Weights of a small transformer language model.
Size: 15 layers, width 192, 6 heads of 32 (1 for keys and values), MLP 512 SwiGLU, vocabulary 4629, 7.54M parameters.
Architecture: LayerNorm before each block, rotary positions, untied embeddings, attention and MLP in parallel.
MLP neurons of a small language model. Each row is named by its layer, matrix (gate and up: input weights; down: output weights) and neuron, and shows model dimensions 64-191. Each number is 128 + 24 x the weight over its row's rms, rounded and kept within 0 to 255. Numbers have three digits each. A neuron's up and down rows have the sign that makes its largest values positive.
Before each neuron's rows, "fires in" lists the words (lower case) most often at its 100 highest values on Wikipedia text that the model never trained on. A number after a token or word is its count.

fires in: "minister" 24, "modern" 9, "daughter" 8, "president" 6, "husband" 6
L3.gate444:114155133139139154136149166134161113162137135074112116117079164150128113109165151095179110118142133150104093137160134057105120111164104130141141169127160093099112133116101116144111140155147089148124120145079116118128126124130163126103123113100122175165153168128152101155139145098143145086166145100088154097112179117101143124151181115166114139099121117136060084116142114094093117139095
L3.up444:113147142131154113136123155075104126146171125163120144112115174144145140117128129086149128108183123169108108144136169122147105149113113114126137153119123105116151119128129164171103140114133082143096126138101087139130131149123122128090144144126131133146160146120112113152136157122139142120177115090153119125157164091093100137104138125133135150152116122096078107106127082108077137157103
L3.down444:113094142088109144102154134106064151133091135122152166134118078141130122169165144128154116083176111129101118156117148138117133136103086100075105128110121099121147129102151109121162150146148121108086117185154136084104154124088126074126159143108134088123127139144150088106115150135109095146142113116161121114142169122172111143136123121105131122105131136135135119103140078145096131106112

fires in: "2020" 42, "2021" 28, "2006" 9, "2019" 7, "2018" 6
L2.gate289:080173121153110122140143097116158163125113107143168143079114092104104118161109133127115133136152146110153173147188181127166128109108100152086116154111113091158092106147186095107095149132106111114113114119107142145172108136117106099123112136128162078134118144143148115121072110104144133134110104173108124133152151145120142128128171151090106150122117122154123131120134142157146111106174
L2.up289:125124155134160155125113088107139162140111143110102152083103087131105119139155134151128127140134134173104119115110147095149102126131115116086166126144096146117134129142111118088073124108080112191130073124109123140139120131155111140119139110147117141141116138146162144104142117087113076175119137158148087169122142121116125128126141093121108125097150128123119094112095088126104137111160
L2.down289:121158158137113108097138123087160162124145109129151112148113080173115105127132130126117117133167153138092115114118128129140145110135118090131125163125125151126148154139120121098108089101110125119135094112164132127136141183134123116155133144166115178171124121096155120150133153168160128169123091135119126126130119176096130187137137151147139189125148128118083159107149076111117133110148

fires in: "2020" 38, "2019" 30, "2024" 19, "1970" 5
L2.gate432:105173139149127162131110099149134151112131103122121147114135134106102158091145119133168120148138143124101137096109119136097111121166090159125134123163119141123153099167153148075078179168098116131147117076114153134157109115141123160146136110153153147106137139089157121104126112066118088157178112122138133128134147103100128128139127115143145131114098121109121132171123125126169122111126
L2.up432:133129148130146113180153116153091108114170156140145125103132105162141081135146121169108062143146154168118164127170151093113148131129098113137104134144125100121174149131148158132104071143120105145142107102085128139093079104163117108173092131125108100166116129097129125079124121128140086146125146160131138088081095111089149138105142127120098138134116136116105120119116157129129109109097
L2.down432:129154112149080146103145099125142162111122090139125131118135063125101133164129088143118084128157158129098123100133162124154114110172119070151110112099147141133119108158140135126143106136145172131152090128115162142125144133092145114118126110192130177116115113143121092099152132101166069122098107136139109118145121155149126144141158117141113170133137143135116104148163116101130108130100

fires in: "he" 74, "heavy" 4
L3.gate357:146113161153117153091100087127140138079142154164153165131161125143127143129129146143137156147172067135144090134085139169125138147126122134124151128116098085113125127132135152101100151134154124101095127109099161132113133120183075153159113099122134116166164095130117083094146146167108158138142119128129163149137137109090129106146185137182113164156137110134143166124078133131128100123114
L3.up357:098153142117159105104141111104139083154115137135159112100139100114165143126159099108112105114114130165135130118158137142070138104122098158157088147120131131100123124119132104120088079110136122122137084131169151170135131130106157141121112098145114159116159121131126119085115132140134151136100154137080136160143134187106142106098129089142090148117109144092177095179104157131187103132166
L3.down357:139109098157132125134125153146141134153109137126111143147157104139155131140097114178112083151152142114130142095177140129124152138050122094130108145147171143163122120094172136129139117131078145126148161138138094159169148143068137085110161129096089122111154159121138114106083123117100111115174099118111123136149135171129145105128108113139145149125091119188116140122141165111117128117136

fires in: "the" 42, "command" 6, "attendance" 4
L12.gate463:130130140110091115117111111094122136150142126149114151112113141111126098129110054191122167085099124099117074103125108114092133105113115100129162128168126106148132150150132139134116132113071119114173132127163102139133114136063145184129175126129144129074119106105133125156142122117136128134128088112108093165108144103130116126160122135120111116190151122109141131121102141125116139108097
L12.up463:152136127134102163095120124114132127108152109122121162129145122149146131127098165125120116138159158143165106146141149088112140139110110120112169105150184116130164105111110149119184146099102107114179163139106092157129128115098159147137147139182144144080099130149119105110102127157095082140101086136096127137080145129109122107112130124134153127163104098123127126098112143096081141104137
L12.down463:118113104149170122143169205167139098140087142164115151136127058109126104129152124141142126132128120110130129169116121118130136148129120106136146094138131086106125107073125125136140093164099131141122134086078118108114120118130123141125156147130125117112096151125181135121133071126091168106117105155093135144112116091092147147129097136175144082128113117109153113119119172144109144102141

fires in: "william" 25, "george" 17, "david" 14, "mark" 11, "michael" 8
L5.gate344:111133124136134130129130122133136091165091194113121118132114121088118099124152141131126111143115115123168104124145155118147133152129077143118151142159154126115085135119122141164153123092091124119123151111105139147138166119167162200097133123070094119128169121115160143148149139084128111143167156158151131090087142162183127115106093114169073112094126142109156111129161107145149067125134
L5.up344:087114130113092156132130158160104125161104114144107146171161109138135164129148102123129142144127171125175107145119138169139098132151124113109139117139097142120099136149110151118145142102084076131154068140140124134127147111105130204142168126150114195128132128133152075136142119126145129187165114098106151099163148134166089102111141113101122120114089097141146116132140168101104130128107
L5.down344:113135148146096152093144111105097135117127126129132096162145086139139133153160093121072121106128153121089097113102142124151164108153139129161109131159126173139118104136137166159138139089150109117129152110118140148129117153097129098132118127120164112163138077151115111082113132121110132158087146094115134148145105093099124140082175118078120129142140108161094129146119130150084171128147

fires in: "this" 53, "each" 15, "any" 14, "every" 9
L3.gate480:186079177172112118140115095145146149169140101168102125131117097163104130129091135102136178120098100124101129119130114134123116140153107156140139124129149085122152134106136104194083142111142131114145106165096138084137137142115136099132113111127106115131145123110117112103122132133134128157122100121138130076141101152145147080103122112137119143111103124138173097113148098148113139091134
L3.up480:090154132162131103105132112152155125139123152125171118143099138121144135104184137149118156157136095145098135143163085150152137150110141146169096124142077167140121115130117096117104119137132135119112121120133136133105143113118157107079135111173148120080112107133117133114101126122129155161124134108095161145125146088168163122151122140162133100097158149054145102115112119123122175157098
L3.down480:137119130138143098112136151151149096105156177124137128115105113140076171125130110100099120150103131115088115160109196121129167134123174139135137146115150125126137112124157134091126129150151110139145095132146144126134123139107099157135158115151147098143057113131118172101128080172147128172136084108132151142141149115128102124161135113108139077145115120103156124113144127173112113089155

fires in: "3" 31, "2" 13, "24" 12, "26" 5
L6.gate271:105135102104152105101112085095139105163134127159183147123152114138126165107141104148147154137153134119100128104116142090117137142121111123126185145171129061159094126155128142138125119093130168122083096125142164138121154103138090123160125086089099120151098139104114167100092118128118121053123145125160138118092120133109137131139137098133152147101116135118126127126165088157141134131153
L6.up271:136160105104139130139098110121131123131148107140151169126129131112108145161130095175150137172090151079137117127164121184146140140128122111156129131123119156122122130163098175135129109124047144108162125088142141124138166141107110158139112152123114157109159112129145122135080114122115150116135124104174207107137140105117148070143141099177120153155113140096109108127121131125137143127115
L6.down271:145155125100128134139119106127154113096148074178140150125145084138135136136106083131094120109136119149109144149119167148139162132135107131128113146064134104132104094106139121143152193076086180137154119089133129145129127137125106135132174142145131136124089142145150133114092108108130138095109143118155154133100153135079088125140137142123177162175132113143117122136148136120117122143138

fires in: "most" 18, "main" 16, "long" 15, "non" 6, "expressed" 4, "also" 4
L5.gate226:180113154099146117122130134106127112141136142128102118118127172083153137128150115122075163134133119137142141143169105150131076156106090116156171154119161161164115127177091113140132150161101115147090087136177119154117139117179110123097139116158119120121102154100138126100063126128114071150130107140164121100145147072164097127180098089171138131120124140105121109075111099167139129137100
L5.up226:133119081130128157140129124153098138089147120153116112150104129115140123104159103158139102120166123129117097125104099100097062154075081145150143122136149170183174092172091129183124090119078122093146126126133114104117141093103120123142129137128159125142093181122145101132123166140176088143149177128167132115138145156125117144133133115106149148164126128133119156149118129122149138149115
L5.down226:147145127112138124133113097134112125112150091129126119160111140132130115161143128151113145120107123175111111125089144145139134149113136150137117111107098108149125104153142158084107100151160127107139126118108119111149149091133159163062146139201133108156129147137161125154115171144136122150105163137179089144103123116078095165088119150090106159089135101181153149168131150128129139095087

fires in: "he" 58, "was" 9, "you" 8
L7.gate196:114152130102156097133123103134149143106110109152132170131150118148093134152183167174103109127167151094161120148124125156115140094077141135161133134121125111103123144126142114101105107158109143134120157162131160137132152154152137107140142103085138161134138135085109079078098113100071106139111093131112147158163122151119166077141104124169102135151110126149131120128107083109106096140145
L7.up196:133153109183154146097155090141139132112152151140113171099121121149153089104170108128155110124152098131138169110158118122141134135128084174143124147134158117148108115096141165100146113161125117123101128129150166127142198139099166094125170134137116144145118139141135133085125137187107111150116144113109172121140112163136173128070144142147139132128131131141149097129106121097143136100183
L7.down196:107143135118162145116109069134108103126189127125168121124129151130152128126144139161092115127145139146102095095125118163114117158131180137126121096119145161112106095113180161163132106125095136102142126098096162112119103152113115142113127117149133170109124153116144107088126103145148128170153132172145123129158111110143125104109118125093161148104147170131143075107108130170111128144090

fires in: "he" 50, "they" 27, "health" 4
L2.gate419:100098126139139114133172139139115148105093115159121149116180132122167108136098145162108130122184114094128131126111179176103134159078154156162108113134134118142114141104107133110168121150122138103135170165093189145127102098112110114106121120129128155146134092121109126116123135182109136135092086090136135114162145153139113082137084099170106095121137114146140167144101135120149147131104
L2.up419:084174177111089099141103112105142105115110105128112150129087119107169142117134139097100112153128155066167155130116106130092131105128107100158122149106130160128149086115156135103126096121144158114090106112129116108099179125079132123172152098089138100137109084109142108114146173122139130126132122122079159165135140110167167117121118145175144112142084086111145106094126163185115154129126
L2.down419:114122127118111140123087118161156096109151119159100115152159138155110113094139131111121079140128135137107121108153134131124103104147131200118097126102153106094135121104127138093132125139093161092162115125163163139143162124122134115167141123118091098151160120123147124094166136109127144138137109104101157156129151173104125105117114127156131135163082155136124114125129101195112131158132

fires in: "22" 23, "23" 18, "24" 12, "42" 11, "26" 10, "62" 4
L3.gate67:126092150108166116163161118148168118161110153141158115133129144158129149134167145132153159102136159129091123133143126065123120106167110119115127090144130118117145118150111172172137146109119153124137152112123127171130106109113159150143145082140144113108176144128122147135120146122126080081117112086129132111116151110109144140154162141125122128116070174113129142141178115139133087121115
L3.up67:128086120158176143115190104136106118124133121160103132123098161103104147137151128111166105134127158144128132119161123154143099115157166142115109120140103131159086151147155101177161123086121121133126138117167146135145117132121117088136161114126138101109125140122092121095113107148114102087136080124144120061148112114090083151145181134134158107136093111131107121125154134127117132130106
L3.down67:134120150100135114141131108155148119119118115136132165149114061129131147132129116107154111125148119137102191110144123137160113115099126144134119137110103105150073119143140119155122096068100117088138148146106108097118158064133145127129136154146131117139072092135128098125134092119156168115114113141152150074116110120124125085154124169105158120117089116146137153093162096161114112091156

fires in: "one" 30, "two" 22, "four" 4, "three" 4, "tries" 4
L5.gate508:152096168159209095135117128114114116141136114170106114130107105076124143126085117127134109127115143159087124176122130112116114111155141163131108118123134148118095088144102121117095142137086154134135151138140140136153151118151108124140138108106118151176158092109144146158131118121144152104132136120113164116135095129100154165155153088116128116102132170119097152114169110098140153078117
L5.up508:135111115109129142116109110174108151107186141104122142118146173151121098155132103111132105169133144141120089123119136133075094144126114143149144123163121163151114091142138131161099126148135171085170147078116117109159107108120119109114125131115135163115115174167129145115155129138099108154126132099094081118111122114192098154117165128146137124084109117141110100114141125111128123130163
L5.down508:113117108120090138131112085189117158088156140120123162186115150098128121130114097133175129170125114098113143131144118129136148131123152159151118166166166098159078147146138115113126101145123121148109110159137156122151172122081135114124114124137124127086099140128145138091150145134074129084155133120106081123070115141128120108147098145146173181126097136118112090105164098157126102123120

fires in: "final" 34, "round" 17, "cup" 8, "report" 6, "match" 5, "finals" 4
L5.gate198:138164127159132184100175157155111162135116136160083114118165159167125097121158186110138163135080073146121129128098128090125111124099130100161122163154105130135159156154157110093117181151104132128099126118126116152109139158121136115161098168091140113132125117125097139169160119109097136105160109132110084112127143115095157114111159089133104101136079136164155136140136107092114134110129
L5.up198:124161126132096156091149146137156141173134177118092122160108077148089124111148165125135134158141087137093094142134186119150092153140148108139060152086112125138116122126165109120097122146106135157113156126142117129092119129114147151116123128117132141139128107183081134113126129074132120136126131104118138148143115149121134126105122110146161112120144149092194077137118141126144131125121
L5.down198:133139145133170091118126145089140166139132104127102202107152111199129137160125148119113120130131117117104126114100134114132087158160138135159082101121131162138086102121109145114097146184152092105164159110094105112108100097142144138128148144085087152141120055182125091105151102119137097138147109097152137114141097163137130130157081128128135127123129128116139160091117091126136146124142

fires in: "under" 42, "next" 10, "as" 7, "one" 6, "understanding" 5
L7.gate225:116114103135136105157087114156119138127095117100150092169146105148129176135111155176097135139079136149125150117148154141124143131115112119140123170140121129172132162145102121132111124140132109125125136124136143116101081112150101144104105136155142115125145149150112115110130124113163158132119129180161179127186173139150134144150172114130160095140150113107133119139132115148145108115077
L7.up225:174101138116077089108148139149126174168121166121165118173136135105148100151133096128150149137120122096116112128113133096145147118129162121169128172109117118110139113127110107160096120125126113137121183118142089092073164157124107145116129153159099184127133099139165135090123130116121156074136124119103162106156086086112161116102104192121111132163145148132155111128131113135093121102123
L7.down225:151139117157084117085142123116126131161144151094176119177120127119166138119100105145082108139161144122127146167068139140153193134104158151136115123149128130128127097139111107136133149127113112149127142153158114138119148086113130172113147146122139169115149156110143155117124171157148099096138147151121134066156137094116163119171120166142160105150122131132112103144128118130129114121112

fires in: "they" 64, "detroit" 4, "qualifying" 4
L5.gate88:177100130104117142160158148156107126131140108118133134161156173114125083129139107139133142099114101120151132157122157118099140132133144131126096173126105151101145099083134135062164124159089126069131139153136140132157109167116143082132118126162129045103128130105106152141138131148136093116130100130135173147169116171110135117102108090133109161132109167148149124113113110131122182125115
L5.up88:129101107090116126112108105157172133157097121152156148131128120104096136159139135116134154156163078104169138171112135116173113150152143107110108142149137131118061163142111149122101093144154159108154136129099107139099130116097119092144164152120108129130088069111108099130139103142110113104111119131097143156148109135083121148123118168148128129153146084152141153150113137152160138181153
L5.down88:148119122089147128087096157131174080104128125115123134181124158139150149146082109132110119176178121159216137108147102121184129114120136151133158093139148151120100132142131121119115169101119138099137166112180152116116153100149112155124163133128118131171137125108128110122122096134098117129118137091108147157121122130130184116127143108154136141130106125153142128162148128077110135118137

fires in: "a" 51, "o" 5
L12.gate476:116160115119114130072136136141101097139115155124098085117117140081092156125116134140113117134128078143128108151130138166111099135125138114158156123118179159139134104123158125141120128125091111115196124137152134134118116156161085126099121134105137152114114148097114157162132138110088146148130110135115140123162156134165119132107084132145170135112097116145162129135134128102120122156123
L12.up476:116183172149106124134146132151134145112124115137058117163165150094152150127110152144097107107162101151149131125142137123090125152135106131132131123095084113135148096123157138106106112133116170135196122140133180099100110109141140117141111120183114151112126087156097149092104144171147138086103089133114112100094113171089179097138097140113101129102150113149140094111157112130089117134098
L12.down476:109194148137153108162121154154112128125126111137119139088135129098156157125135132118109100110135152132111136101139129091123085176154138157121116142109148119135101132143090123144147110148090168159124119155126136099141130155113099118149132146114072125102115134144130114124166144133131121097104173084163134163144112129163165100083123121125138117125135157136118133103170155122123165122139

fires in: "two" 53, "three" 18, "four" 12, "multiple" 4, "eight" 4
L5.gate478:153150168128137135109106107160072133134097118123114163158163119085132154101154074139095159137158109152132132116131120116089145153153135142133100142118116141168126136117113123111143149148100147097098122102135066129118112120105118158141081132148113107153147130146110177149124128108107146106106129102131129126134119114135144145149136102095114143155121132105104125125195144093098089115145
L5.up478:143185132091106134112105123138140135111146099123110143137147149132117110123143120131108117131188088107124112080182143113127127153082100105143138142127177147122130119113141132091146115119137176084156100144121091126161104094142081140125138111139121158141108128135125106130135140131092099106097129099183125109113061141117170199136117124137135083086149114123095144145119114140147139154181
L5.down478:122189097142090126150121079118118151078108080102113151129141121110139138117122108093135115094154144114136138113118095158163139124120090138152149135110132089147131103129124157138125113132116138061147121124116139128160107131112109137128158127124121187166112120084162133116123137134096128116138124152153148106119111138112141140117085087112128060151194148131149093133136106091138129124167

fires in: "william" 28, "charles" 17, "robert" 16, "david" 15, "john" 14
L5.gate244:124147152120113149114133138151127151130111161128130097143140073139125113101131131127110139138100112077102125159143150149115141134127087135109130154158167185125147128097114153119148093169123144109091114116177094159095127167161160166146137108088112154111144115178115105152128118088090117048090131092126152111149110180165130124115145087131094135143105138123177127160139147134103167156093
L5.up244:109128109114097134104148114149107132124120179111120113135081113110137130116133087095112123104148121128125146101120161153118141169159085125149161156182129116100154143122128173195120122157163145093122071154103095125146139159184157146095120132141148135077109140157144131157106119120129156118098126110150125088108137175155103114121134180166079135096106106112144118128102128145107108140121
L5.down244:122115134111094136088141113086125112131111179106143124126153084156138115114128144154058120111133105129102117124137162112095151096117123141114123163094149172113104125142080099131163100110163091110204104097153108114112106124127161113118118121118106149124141106139174091137108109136106137114123139108106103111100105145117126130083180162126110138086148154117120156142124119125105161127122

fires in: "four" 16, "two" 15, "three" 11, "west" 6, "few" 6
L3.gate364:101140162110154116149074139143144127125103123119142114205145096093112150157148136153133156143135135124093125096142135151165136153127137135113143129119131135136132142172178131106113153122160170132139109097131134109197125127113112162120090091140103170122114098107156100123121113095122127121135140113153148133104118157110102062176138055148132102124134137117153113103132123151138127126114
L3.up364:135101129138103166149140165122103161091098056141173161155160166166137124136156113135120115135132103129133143128164133160134142164125120086130093176139141125126117137114085195093154146120149127131145138151145160098112146115139089122094149146119061136147126096134118148090115111109101096118153117090108119134094105146117165136135129107138112150152122123095099163120111127121110104137121
L3.down364:112160133101132113116115123149144126108120062100090128135119122128101152142086115135148122115112116194098130163166144151153109130169112112069150127069134137104136134127105142091130138124118120079171134127118139136131150154124139154154132189133125179162122173129122147099135114089129083119108105141113123137098143122098184145093125130094111133153137132120102146133122124106108137144122

fires in: "john" 26, "william" 21, "township" 11, "george" 5
L5.gate370:082114140153125126107105146092106152113128141189120138132131096146161136136146152131142141127136178110101115110111156132169139095119128167098148139181134169161117108158127102104153122110109140089151104121123119131119149117118148120122108108116162060130137137123154126160125110093112124135164124162132158125108132142105111085159179088103139152103100124110115106194104106100121156145153
L5.up370:149108142110172111129174136134110130119088118153145124129129140110133135124146128110126102096139126112137116124102086082153162131119096116106146140145158147102105125123126171188096105133082108122118140140108117112124158100169098127170145108120099133156126131159141110131081102115158145126088091101146131141122146167151111148101113113134105104150078093126177154145180133104145096150098
L5.down370:100116152100095135111130117103138105177105077082094117161129065125167108095130173120080125149100118123111132151098137144138153130159139114106150156093141127135101151139152153119141164075156109107139136129089131115126134143098108119171128124105142147140093123163143111183113132127137107134097122132136122123114146127090133121111140172144117150139121161132064106173123161073116112128128

fires in: "president" 14, "manager" 11, "bishop" 10, "artist" 7, "husband" 7, "author" 6
L7.gate12:149086120157118128145152155136083111155152118127170153137134090128104140103171139088169111131171151149131067166145119138097141133103130121137102153135141074109110118146125106162108107157142109128131129119139114121131100137143115107093098122171131147119166123172084124165112153142127122079153102117124140102119127124103164103159125105153103142106127117154118087118130078083162181095132
L7.up12:090120123117099134162182155123108089153137121140126184161145103148115118152165130114167078137175140112134133160089141137114145106134131126136110115122144090113133130115092110159127183092119135137110110110140150151103088156092157108087136121122115109131140128140082074116118103161125145112102136142158095132132071135145114126112103119140137182106094097123135074135101111122116139165117
L7.down12:144121129135128156135132149121138152128089112115112140139147029145169077154142188117137087119151168111114114105121117164073124118148146103153120113090102087130151175088133069161143131130138108109154145124144119167125104126112154108080133135084130140142106170119124139137106130125148121123082093108132115142144130130128121148146062163126129128113112115146124124104173136108127111158104

fires in: "two" 44, "three" 15, "four" 9, "six" 5, "five" 5
L5.gate307:119149150113096196110146138142091183166147143136147144145134094104155108132139085121162086110116101167099137115098100131130121136121090121135145145130183117145131138109119112125117132115095155089126118139132117129120154144128097138107134176119147127141117127103128151173065116114137146115115151104092110159107134119155154180151132139121142151168117137120106142146118138065159094118140
L5.up307:071150120123115128122128165175134168130115096177144140128156113104128117133121132161153099140120136150080186107128125134103097139134105083123145129125110130129132121095113148104107135122177135140174126076111141139118094139103114134148104174142123148136095066136128143166129118105086127129126121115166086108124154085154172121128159135121125088140130076136143122112114156119147138148112
L5.down307:153149131130190099104106098125128122119109128119134149131200123108131118148114124118135138110128118098129107110138162116128152115165124115139094094094125141112161106123170147129106133185131200109112160129179108117142151143117105121123134124148132126131096135124108141121128099122151145068121149125119140086130125110101124086092109093097108184093142147100117134116142100201108132149151

fires in: "are" 59, "two" 39
L3.gate427:127121117102126115117123118147099087113112134121170110098134101075129126113141123096173111138105124127121150105173157154115123118085089111155136083102127103122131095170128110171101134123157135099147138083123116096159173130108144164086132129076116166134142117103144128131086116133115114122146128180169102088153139139099166108152123125177120110136118153105154134112131091111126124153129
L3.up427:084089136099148087101126128097124163077127158160145160114176176111124140146116126147100116110098122099140091142123114089122147088094170142127122139133126077110117125114121122135146176171107126125111153126105142127112113154164091131126140149138143133142168161136111131169115104126140140062091147120114107122113132119114118118139132109120102146143130142143111134124134110122140083150142
L3.down427:141171131140102121069077154145127137149145170125158138145151188050146143111136110132131111093107126139140127103167112089119118122109111084119134106130126121153144095160093110180137139170153150097130128114136140136161106134127123109120141181150114139128136189082130131126123139094148139081131127154137102106111116125126186116154148155125119189131121168130082102123116072151142117146114

fires in: "film" 38, "stadium" 6, "team" 4, "filmed" 4, "committee" 4, "been" 4
L6.gate120:092139150120124123123123158150148161153157093099102106183120099121111134106118133103147061154133149085137128155134086063132120114091143133149119108160112125092125157161132113110085082168161132159133098137151124120099138136105143136090149117132106121155134168100108135117140132149179107122113127120116098142119139098158144141153132123141097124120089125117112144085097138125101096183138
L6.up120:124103113093128173144171133101092124112117156130123120094115132078112152163160134147158154137114123139149091137125134110131113108141157166131158100110157113175127148154131094067116148142103100128155141140085107132124144103114186123112140152160150154117139108107124131142170122117101122109101137165167109120115186088123130157134160170137077131100123099132135151092095121125112087155089
L6.down120:099122141133130130110098113093124128084172148109119103161131098103142103085141107172142166126103104155129142130146120096134131131103133125143130127066114171096105150148104130140133118126124143183148141113133159111161120106106129134167145132151151140080099081134073109119137112140113104107132129136156128137158145124157152130151141119123112179107148122088159129149131144141151193135093

fires in: "division" 25, "served" 12, "war" 8, "list" 4, "control" 4, "command" 4
L2.gate265:123131123141097125139170138098147095175127124143160107137083125144145134117167175118134166155137132111131112119120099148133127099147132102130111191144135142176119122164120165121108150174118130134073106084139125128121162125108099128113152098122113128115148123115107150151147102095119119120131072155109139116121137070119093117156113155153114095148132177104160156152097116118139091131067
L2.up265:096172123133101132135148110096139127119117122161154119103120118143116088158143112095130158132149109124127130109062161138164112121197133093114147134129105089151110114108119167154114086119072136138109102155096115132110149173120166111162139152165168085130146121156147111089138059121133131119111122114099134091142126101057118118126124132156123128140145160112103113097069156113149098088111
L2.down265:142203145116133158098142080136137146142077137146110145115162104111117091085134139112136117140110116135121121139129140104103125135128132092139124104117128067105118125140160127161131121144096113183141114115103121080159122121128173149117141159057102118103143148102129117129154098111130150121126119115110162155140114091158184128155159112132166136104143126140125120120119102184125159147126

fires in: "under" 38, "over" 16, "almost" 8, "up" 8, "understanding" 5, "out" 4
L5.gate246:157154103180082123110135112105120130089149169113125127137124120109111113122119119126176097137130078138139105148119105148130126154091123156145096117140128129124106175133117079140169144108137135126109132149118137126130088157124103142087079150120117156132142168078117140102107140096139110116125150150136127118101101153176160113167131156108168116177142122166148147167108094119134110108097
L5.up246:109135149105125148142115102172118100167144132136140092145107135157125154090146143106152079152139094157098188136148152074078119090120110115147128091145078118139146134143130121166143120123076120115125098152149177107108191107154133173118128132111111110075144124107152118126138127148142139116083155137100147147135117151087169118092152124143117105126181163159116101132138103175070123129116
L5.down246:160078083154126116122116109164112101129141138158107090149130126145113139113114116182172151157116104105090149149137148119096118183086112116158146148151101107146106146123134131140125146143107194170132085112139135126089129119152152128094092148115145150096114115153126116119082137093095126150097127161105123127141128088135174175104131134125157071156122105127162101118118109145093127119103

fires in: "up" 51, "post" 5, "posted" 5
L2.gate505:091087092118149133127108141091120143143140155150167147119134122128134114074134080121136115144139097081152168160128139124097126102115122150091124175101158104119120185158121134166134101112093143121165145094138137104127144112137151148109149103131119145149139135120098165101117125100095123105146133174106162127153123104128113130132109152149113174079142105112169175153156126132147102166129
L2.up505:094070119130135094140128140131105119099146131145155145154143092135164137106110094113094131131109128107103174137162139071117151135148117107134100136147092081134114181138139127164130135162121130136144127166119121163137151139112139186130119150125093113093166152149120146124155096099102120168123115147125144169177144096105146139107096139106070116137136114102100167110135139132107110141110
L2.down505:107102120174139115126165115145137164130133144141152078157149111129133079108134136117123111120173146146113175126109160109115125166102059119145125157134163131115151126127102164164145085123127081120132140070132097131123154129112127132103131133095100093117128136114120125134110154138155085148170105118145117180116165085126128105125147145149110115141123180167137139137094092147089114136091

fires in: "all" 12, "long" 12, "over" 12, "almost" 8, "ever" 7
L5.gate343:174143110113136133143112104153123152148165126106114111146140119104160113130125099109071113180158120101115112148075126115140082144121138155149115132150116113091116123159155112119113098160124115149117112132138160151142146177081119151131147137126105131168131184138128119138113131105146137113103096116147086129099124107107129083151143122156152121142168130157149142088122111132102110087107
L5.up343:100100123126168121103150146113084127130135128181107060132154114103121154143108162093134160159140090098118151142133139149123103119119087138117091121142095157136119158079159120148156114167152135092172077129140156159132110183120137132091136117137173083126106107149163104145138146152191125169124150154116149141135157095128158150111137140112108106112121139138148117138162156072129141140103
L5.down343:147121126085163150100104114119135067123149108118167079160092165128112093101126145127126140115155159131123128115096144143143120124127141134130140125139111078146122146116125134122105172145135129146156121097146123123105130116151114149103156142158141121101107094129067121146120139096139124127143103137144101160117116127130077157105094121148155123156138072108121141107131109162136151146119

fires in: "some" 26, "each" 15, "any" 14, "every" 11, "almost" 6, "different" 5
L2.gate411:167113130137118064143140125180128147130160165120071079136121168130110125119121120112160188151123120138113123086121102136154093129115118112123108133153123122097151134133137104122126104170121167098105121142088124104164129110125130103114083167129149126105104114132138117154150175119135166153157147108140146182135126083173150094120091124136117083106141134141141124085138112130118154101140
L2.up411:162091131156140136075105122111143174139131108115114111121111147139143136080113109129133178105162091131110119078120095119137160124119117135125068123097129108128071107123107084115154096120156112109106101184115154132124143197132118088122136117162137126132134128130166112127108155090126167143126167130206149131115116143144144113112100123128093102125129114106149120114139113147097100142178
L2.down411:116159129094144134148090163100137098141130181116134128154139149136108169108120125152154140133132082116146124126129095088111149151133125152149148137119102130101103102112106071125103119087171136154113138135094142103124155126115139093142150114146145128169084136172094106138081112125127130140146150120117108165133142143163146138124120125117174113145099114119137132083154122173145125088167

fires in: "small" 21, "assistant" 14, "than" 13, "game" 12, "designed" 8
L2.gate287:131125151122095107128125104107108121121114125159103129138126121119149109113119109094121115150172118124139162128146116102132117149119123111150118127139115087112094110140173100143184154122156119139128108112154139130104130130178115171097128079109122137095094098109081112141098096128126149102083158150139169100083137155139089109104121163137118155113152118119178109143120118143143141077098
L2.up287:132094159113097093128127152113089113167146131118152134136125119114120143150089112103091177117155091170138152155132093174097138150123149120141151118120126135107116089114133111114139136156114116154141070127131140180072144123136129148153105133166089112098134101132122155111104078138130108118149141104085138101109069127113096124129128166131091119108179158111168101130138137126166123119157
L2.down287:114163148136131113158112196128124132183058168084137176136146103141103088109141152109118139134146109129133132111121107109131138098129161128141141104157125157116157144142171136127085154098141161132130102093037146102108137113112147122082156117165087125110123126137117117140170128112117115138149137130124111121120112169150149161084111107130125127125109135157111139165126123177120122143153

fires in: "at" 52, "weissruthenische" 4, "the" 4, "near" 4
L12.gate271:126131138133097121156151120119095101139118111134095157096101130076131163142139082144163138152109123120101132115097120109142150093099116098161144131186122089146137124152142124181111135119143121111154115145112178100141126186106120126111141138148097077101124141079146099116133139099126108113131128147092147135168182110098152137141148103092107137142150133090128111127142147128103137138153
L12.up271:178141122104133093119142133115100128085149076161132118148158125158128135163176111170132091157136115108157180142127103165119154105122118130133179116161083127152150075109164163149121070153132131134142125099148126118141124122142159119115104107108140111129149130194101123072151111134102136138112147073123129146145150148178155110148152137157169122123126066138159106132121141107130133136147
L12.down271:159107060114180121110098140137128142077159138121110124118149097175119106143170111115126125130137144163155157151144166122116136125161112111102099130140134139151150145097145159161139133108102149148133136094129101077129106198138174169089183115148138170095110129113134117105090105136114126090133149108136097110096126123139121125132110140098107132102134148092145132177136118144126136117136